config = dict(
    n_layer=10,
    d_model=256,
    positions='rope',
    rope_fraction=1.0,
    qk_norm=False,
    attn_scale=0.125,
    init='trunc',
    init_mimetic=0.7,
    optimizer='adam_variant',
    lr_head=0.0173,
    final_lr_fraction=0.0,
)
MLP neurons of a small language model. Each row is named by its layer, matrix (gate and up: input weights) and neuron, and shows model dimensions 48-175. Each number is 200 + 20 x the weight over its row's rms, rounded and kept within 0 to 999. A neuron's up and down rows have the sign that makes its largest values positive.
After each neuron's rows, "fires after" lists the tokens most often just before its 100 highest values on Wikipedia text that the model never trained on; "fires on" lists the tokens most often at its 100 highest values on Wikipedia text that the model never trained on.

L7.gate83,213,182,189,203,191,204,193,203,227,206,193,234,213,206,234,183,192,199,180,232,219,192,229,198,222,181,155,211,194,176,184,207,206,204,196,207,189,187,195,214,171,194,211,208,234,195,196,189,238,197,213,245,207,214,211,205,204,141,228,199,215,194,208,171,235,195,152,201,236,175,180,226,190,192,191,178,206,225,173,203,186,228,194,200,198,188,184,231,172,249,220,194,187,209,200,180,200,217,195,182,183,236,187,191,258,246,218,198,214,224,195,195,217,209,204,190,193,203,197,196,235,204,205,196,194,188,214,182
L7.up83,236,167,184,191,234,204,191,201,212,160,177,164,211,167,194,208,219,198,202,155,230,206,175,205,207,207,194,230,200,239,170,195,202,200,168,180,214,201,210,149,181,191,201,177,207,199,173,201,207,246,174,185,216,191,242,208,180,216,218,209,218,258,213,229,204,179,223,206,234,165,195,190,194,206,197,195,206,212,203,184,210,196,213,175,189,221,207,226,207,235,203,218,208,190,183,178,202,222,201,222,198,211,234,187,220,233,211,205,236,173,209,173,201,211,227,220,213,182,214,165,209,236,212,182,187,209,167,195
fires after: "0", "1", "2", "9", "5", "8"
fires on: "7", "6", "9", "4", "0"

L7.gate22,222,150,219,214,191,191,195,217,204,202,210,189,219,237,232,230,174,242,168,187,181,189,215,202,199,184,181,195,216,193,218,225,212,208,183,219,195,219,161,211,209,197,222,180,218,223,237,171,240,189,235,199,210,196,193,195,217,212,193,172,223,205,163,212,169,206,211,181,231,177,216,233,193,223,179,198,200,161,185,163,211,158,229,185,197,186,188,204,227,220,177,175,213,198,173,218,167,203,185,182,193,250,158,189,233,203,206,184,173,175,181,187,183,200,193,186,201,175,232,208,185,215,203,208,195,188,193,208
L7.up22,204,181,222,176,233,189,200,220,191,184,170,203,173,192,193,196,219,215,173,210,227,236,201,203,212,213,213,221,198,217,195,211,181,209,176,212,197,209,225,212,230,189,208,215,207,199,204,184,191,176,208,205,193,208,201,168,195,189,197,211,241,192,202,218,203,196,191,206,234,211,194,189,197,221,215,187,207,258,202,227,211,194,187,241,202,256,193,197,206,194,209,216,165,245,200,158,216,169,199,192,168,218,186,195,164,209,192,201,186,192,184,195,192,216,179,222,183,202,243,202,217,208,173,185,194,208,207,231
fires after: "0", "1", "7", "2", "5"
fires on: "2", "3", "7", "1", "5"

L5.gate233,189,195,199,203,199,169,179,224,170,200,162,221,178,191,195,189,224,204,168,202,236,191,218,171,187,212,206,223,239,221,167,186,180,195,192,211,173,204,214,185,203,224,198,196,220,232,169,202,217,210,247,183,170,220,194,212,204,200,183,204,203,188,197,219,196,203,240,170,217,189,187,218,171,203,191,173,214,185,218,184,234,195,185,207,196,221,219,197,190,225,178,214,211,192,181,213,198,191,225,206,175,171,250,184,191,219,196,213,191,224,178,176,196,203,188,215,174,203,176,171,191,156,187,211,185,162,179,185
L5.up233,181,191,184,230,203,163,167,221,171,222,203,190,245,189,187,175,221,165,191,199,211,192,210,167,171,212,204,223,187,189,197,188,168,182,192,209,219,170,204,191,200,211,191,178,194,200,152,198,224,199,209,214,191,232,182,247,216,203,190,194,224,206,194,209,186,206,193,202,193,158,170,220,168,201,225,229,212,204,214,169,205,240,166,193,192,184,174,199,222,225,228,189,209,196,220,180,226,205,222,188,179,194,206,185,221,207,212,209,210,198,186,177,204,188,184,237,201,195,151,235,203,148,190,183,194,172,191,176
fires after: "\n", " L"
fires on: "-", "|", " |", "ent"

L7.gate338,191,175,221,232,171,226,204,209,193,186,223,187,230,179,242,222,189,176,179,182,204,169,212,185,175,157,187,219,184,181,175,184,209,203,188,171,177,186,160,227,181,197,203,200,191,173,171,185,236,246,215,194,179,194,175,175,193,202,197,205,191,168,214,157,174,200,177,185,215,175,186,219,211,198,200,188,214,172,206,192,191,214,198,163,203,198,207,209,194,189,220,203,193,205,211,182,207,170,196,178,212,241,185,161,230,195,222,174,172,211,195,190,191,237,181,175,194,239,206,243,187,197,188,203,214,205,228,182
L7.up338,203,199,181,183,194,218,185,164,210,220,200,220,175,209,216,167,183,178,202,193,142,195,206,244,230,182,209,140,236,215,222,222,228,229,177,215,214,220,191,199,179,217,181,205,203,186,194,177,182,195,187,216,213,183,207,217,189,192,233,204,210,216,196,229,204,199,196,190,202,202,196,198,205,215,214,170,180,194,205,172,208,207,215,190,241,169,217,192,212,212,205,170,188,205,179,208,231,192,183,207,176,186,197,214,214,212,200,191,223,160,226,202,216,194,207,206,244,204,197,222,187,242,185,201,216,221,189,204
fires after: "0", "5", "1", "3", "2", "8"
fires on: "2", "5", "0", "3", "6", "4"

L5.gate103,186,194,212,192,174,182,213,166,225,162,202,252,169,170,208,189,222,211,207,214,215,157,160,222,201,248,222,203,181,177,172,177,202,178,201,198,187,201,201,203,178,169,187,208,231,154,189,202,191,222,185,183,190,233,191,186,192,228,210,206,221,157,193,214,193,189,234,200,243,194,197,190,214,223,201,197,214,177,230,185,223,202,245,199,205,194,221,199,196,211,194,181,168,210,207,183,188,193,158,211,220,215,180,230,210,242,202,203,217,206,177,184,192,162,198,182,231,196,211,211,206,198,207,160,198,211,217,189
L5.up103,212,207,250,146,194,186,212,139,179,199,216,182,185,198,192,186,199,203,189,200,207,186,196,190,214,213,217,214,186,191,204,172,254,203,214,190,212,196,189,174,162,206,209,168,228,166,195,193,202,231,182,176,238,227,188,195,184,222,214,186,204,171,215,226,193,119,217,190,220,182,181,187,201,223,188,195,213,233,202,213,174,172,186,203,182,209,239,188,182,200,191,187,189,226,208,195,210,220,188,182,200,199,150,191,180,203,206,187,205,167,185,184,150,183,208,216,238,214,179,196,198,216,222,183,170,199,204,212
fires after: "2", "0", "1"
fires on: "0", "1", "9", "2"

L7.gate109,235,186,195,205,188,214,217,233,178,181,228,218,218,217,231,219,227,197,167,226,207,187,192,186,201,160,178,205,181,174,229,197,183,184,199,199,223,165,219,151,171,155,202,195,218,214,205,223,209,204,184,208,208,207,216,209,188,196,190,212,177,212,190,208,205,257,197,186,229,160,203,224,167,202,217,202,213,181,201,186,184,208,219,215,216,191,191,207,190,222,172,168,252,209,219,186,207,201,190,184,224,193,221,192,191,223,224,249,181,197,170,226,202,182,205,178,228,234,186,211,203,160,186,220,199,199,178,215
L7.up109,196,197,228,179,220,193,196,182,207,228,185,198,216,183,205,213,189,230,228,222,176,192,182,222,224,197,196,209,208,192,203,227,181,190,237,203,192,190,169,173,198,236,199,209,181,177,206,176,206,188,179,198,220,197,220,193,221,197,183,200,193,208,203,191,172,134,189,220,208,173,225,227,222,216,196,182,185,192,197,177,187,219,193,207,166,182,181,200,189,224,181,214,188,207,188,207,240,183,173,192,233,204,187,210,168,205,174,175,187,172,225,244,195,217,179,205,225,213,202,183,233,241,206,190,220,225,160,216
fires after: "0", "5", "9", "6", "7", "8"
fires on: "0", "7", "1", "3", " P", "4"

L5.gate183,196,194,172,191,197,234,218,241,207,170,203,182,224,207,200,202,220,186,176,250,189,161,192,214,177,224,221,193,185,194,180,189,215,182,220,215,197,209,158,160,217,202,178,183,209,198,216,221,203,202,195,210,211,207,205,166,169,223,181,224,197,213,228,191,201,205,188,154,207,204,217,205,212,211,173,219,212,198,201,198,158,198,213,173,209,204,204,202,184,190,236,194,229,161,225,205,208,168,191,235,191,202,204,222,194,164,175,209,192,223,181,183,186,195,180,174,187,178,192,161,208,178,212,180,192,214,191,199
L5.up183,213,217,191,203,211,234,198,214,210,218,219,164,197,227,168,177,206,215,196,221,191,215,174,213,201,192,218,193,216,155,212,185,267,205,207,173,198,188,216,189,183,214,216,213,199,177,201,207,179,210,181,216,205,218,192,203,175,214,193,204,186,225,171,236,185,212,209,220,188,217,219,209,243,213,180,222,183,185,181,174,229,221,213,169,166,200,197,184,210,216,186,208,216,187,197,204,207,180,191,202,205,159,205,193,218,214,179,216,180,199,191,193,193,198,243,203,195,197,188,214,189,188,184,206,148,234,201,197
fires after: " "
fires on: "2", "1", "4", " Sa", "5", " Gr"

L5.gate232,205,193,207,194,195,203,184,218,166,237,173,189,224,196,194,210,188,193,219,203,220,200,191,207,168,204,223,200,145,169,205,189,190,217,197,199,191,186,169,197,213,195,205,173,165,228,187,207,241,203,217,211,147,206,174,203,204,240,177,190,200,195,184,214,198,202,181,174,225,181,198,164,188,193,222,208,197,142,242,234,227,192,226,207,214,239,187,224,177,228,207,170,224,183,214,212,216,230,202,202,230,208,204,211,215,218,177,183,185,191,174,179,205,163,204,193,220,224,196,183,219,185,242,203,198,173,228,186
L5.up232,196,194,179,200,141,215,231,211,224,194,202,219,235,201,231,192,185,198,195,194,217,180,193,213,173,165,186,206,213,198,161,188,214,203,162,195,182,202,196,229,205,202,194,191,160,235,174,205,199,185,191,195,152,222,170,196,206,192,206,186,198,166,215,215,170,198,190,243,206,159,217,170,176,196,214,217,188,192,187,171,191,228,192,181,188,229,227,193,209,167,227,215,224,175,210,208,197,169,205,152,210,198,227,199,173,226,199,201,171,215,215,214,186,185,203,216,191,199,185,192,192,187,180,193,174,200,179,201
fires after: "\n", " (", "==", "==="
fires on: "L", "|", "-", "l"

L7.gate393,217,223,192,204,149,199,184,219,208,191,187,203,204,185,245,188,223,168,223,213,216,184,204,179,192,187,212,201,205,196,191,201,184,200,194,164,175,247,220,205,221,231,189,150,201,196,182,158,162,192,192,171,186,169,196,176,209,207,207,162,191,191,218,183,215,244,226,183,209,217,215,181,194,187,215,200,186,179,184,193,172,196,202,185,175,225,203,207,220,200,180,207,222,231,199,218,190,203,170,188,197,230,223,206,187,189,228,217,171,185,186,201,189,185,210,204,245,217,234,218,179,196,216,192,204,200,157,206
L7.up393,204,224,211,209,197,206,210,212,245,169,209,202,227,183,203,185,202,166,216,203,154,174,202,193,214,209,208,202,198,201,232,191,177,195,228,215,180,197,166,214,187,184,210,232,222,210,171,180,205,228,197,220,210,226,190,195,172,261,191,219,196,196,236,217,184,214,198,185,220,195,228,199,159,202,226,166,179,227,205,175,180,196,194,226,203,191,214,203,182,191,182,211,164,222,178,188,195,175,204,223,220,153,238,180,192,208,208,212,206,159,193,222,219,207,198,202,188,199,214,176,234,175,222,219,199,173,211,214
fires after: "7", "1", "6", "2", "4", "0"
fires on: "6", "7", "5", "2", "4"

L7.gate190,208,222,224,242,186,190,190,220,205,206,186,185,239,218,189,218,207,213,194,232,226,172,229,184,179,243,216,202,222,181,160,191,157,191,177,184,211,196,174,200,243,214,178,222,174,215,200,217,220,231,237,190,202,207,202,208,226,231,173,194,204,219,176,223,234,213,194,226,190,165,210,213,194,157,176,189,200,174,188,212,200,190,182,211,204,205,186,221,181,226,211,200,189,222,161,227,168,189,185,177,184,206,160,152,205,196,231,205,207,209,188,208,223,229,222,203,225,189,191,208,224,165,216,208,190,200,201,192
L7.up190,190,191,177,229,226,226,185,218,216,204,213,177,180,192,200,211,200,212,232,164,213,210,219,215,231,212,204,181,230,202,202,187,212,187,167,193,211,214,200,200,178,189,190,174,231,223,187,208,226,201,175,175,215,186,215,186,209,205,223,198,190,202,198,201,225,235,230,214,184,206,210,185,184,184,228,199,213,196,201,215,179,204,179,187,190,231,199,156,230,229,200,186,202,177,216,209,229,219,242,208,181,198,205,201,183,214,198,196,159,234,208,223,224,205,192,206,155,188,187,184,156,180,222,170,219,185,168,203
fires after: "\n"
fires on: "=", "-", "ar", " and"

L7.gate280,178,199,187,222,203,173,203,176,250,216,194,205,182,194,220,186,194,202,182,214,201,191,209,196,222,238,179,191,183,197,211,206,192,169,170,189,221,211,170,186,219,173,186,210,190,221,182,184,179,229,207,215,223,162,224,173,180,189,216,196,189,157,190,181,175,186,211,209,224,201,200,176,228,220,176,195,215,180,184,219,191,197,187,227,195,181,214,205,204,203,205,215,195,219,170,191,202,200,188,218,170,190,247,226,221,192,187,200,209,172,207,193,216,161,201,187,195,178,206,225,212,186,190,151,220,189,155,229
L7.up280,217,213,205,185,192,209,186,225,216,188,216,231,204,187,212,258,172,219,199,205,207,213,220,184,166,191,180,213,190,203,209,176,159,197,195,179,220,214,173,235,233,202,206,219,194,195,195,199,226,240,190,202,195,205,214,201,173,225,216,159,191,204,183,221,207,167,245,158,205,200,214,176,229,194,218,197,190,201,180,184,173,203,169,199,204,215,215,224,182,236,208,205,205,243,208,213,189,221,226,196,177,183,214,193,205,200,220,188,194,181,189,207,203,183,203,222,207,151,239,151,189,183,199,188,200,199,178,187
fires after: "2", "3", " ", "4", "1", "."
fires on: "1", "0", "6", "5"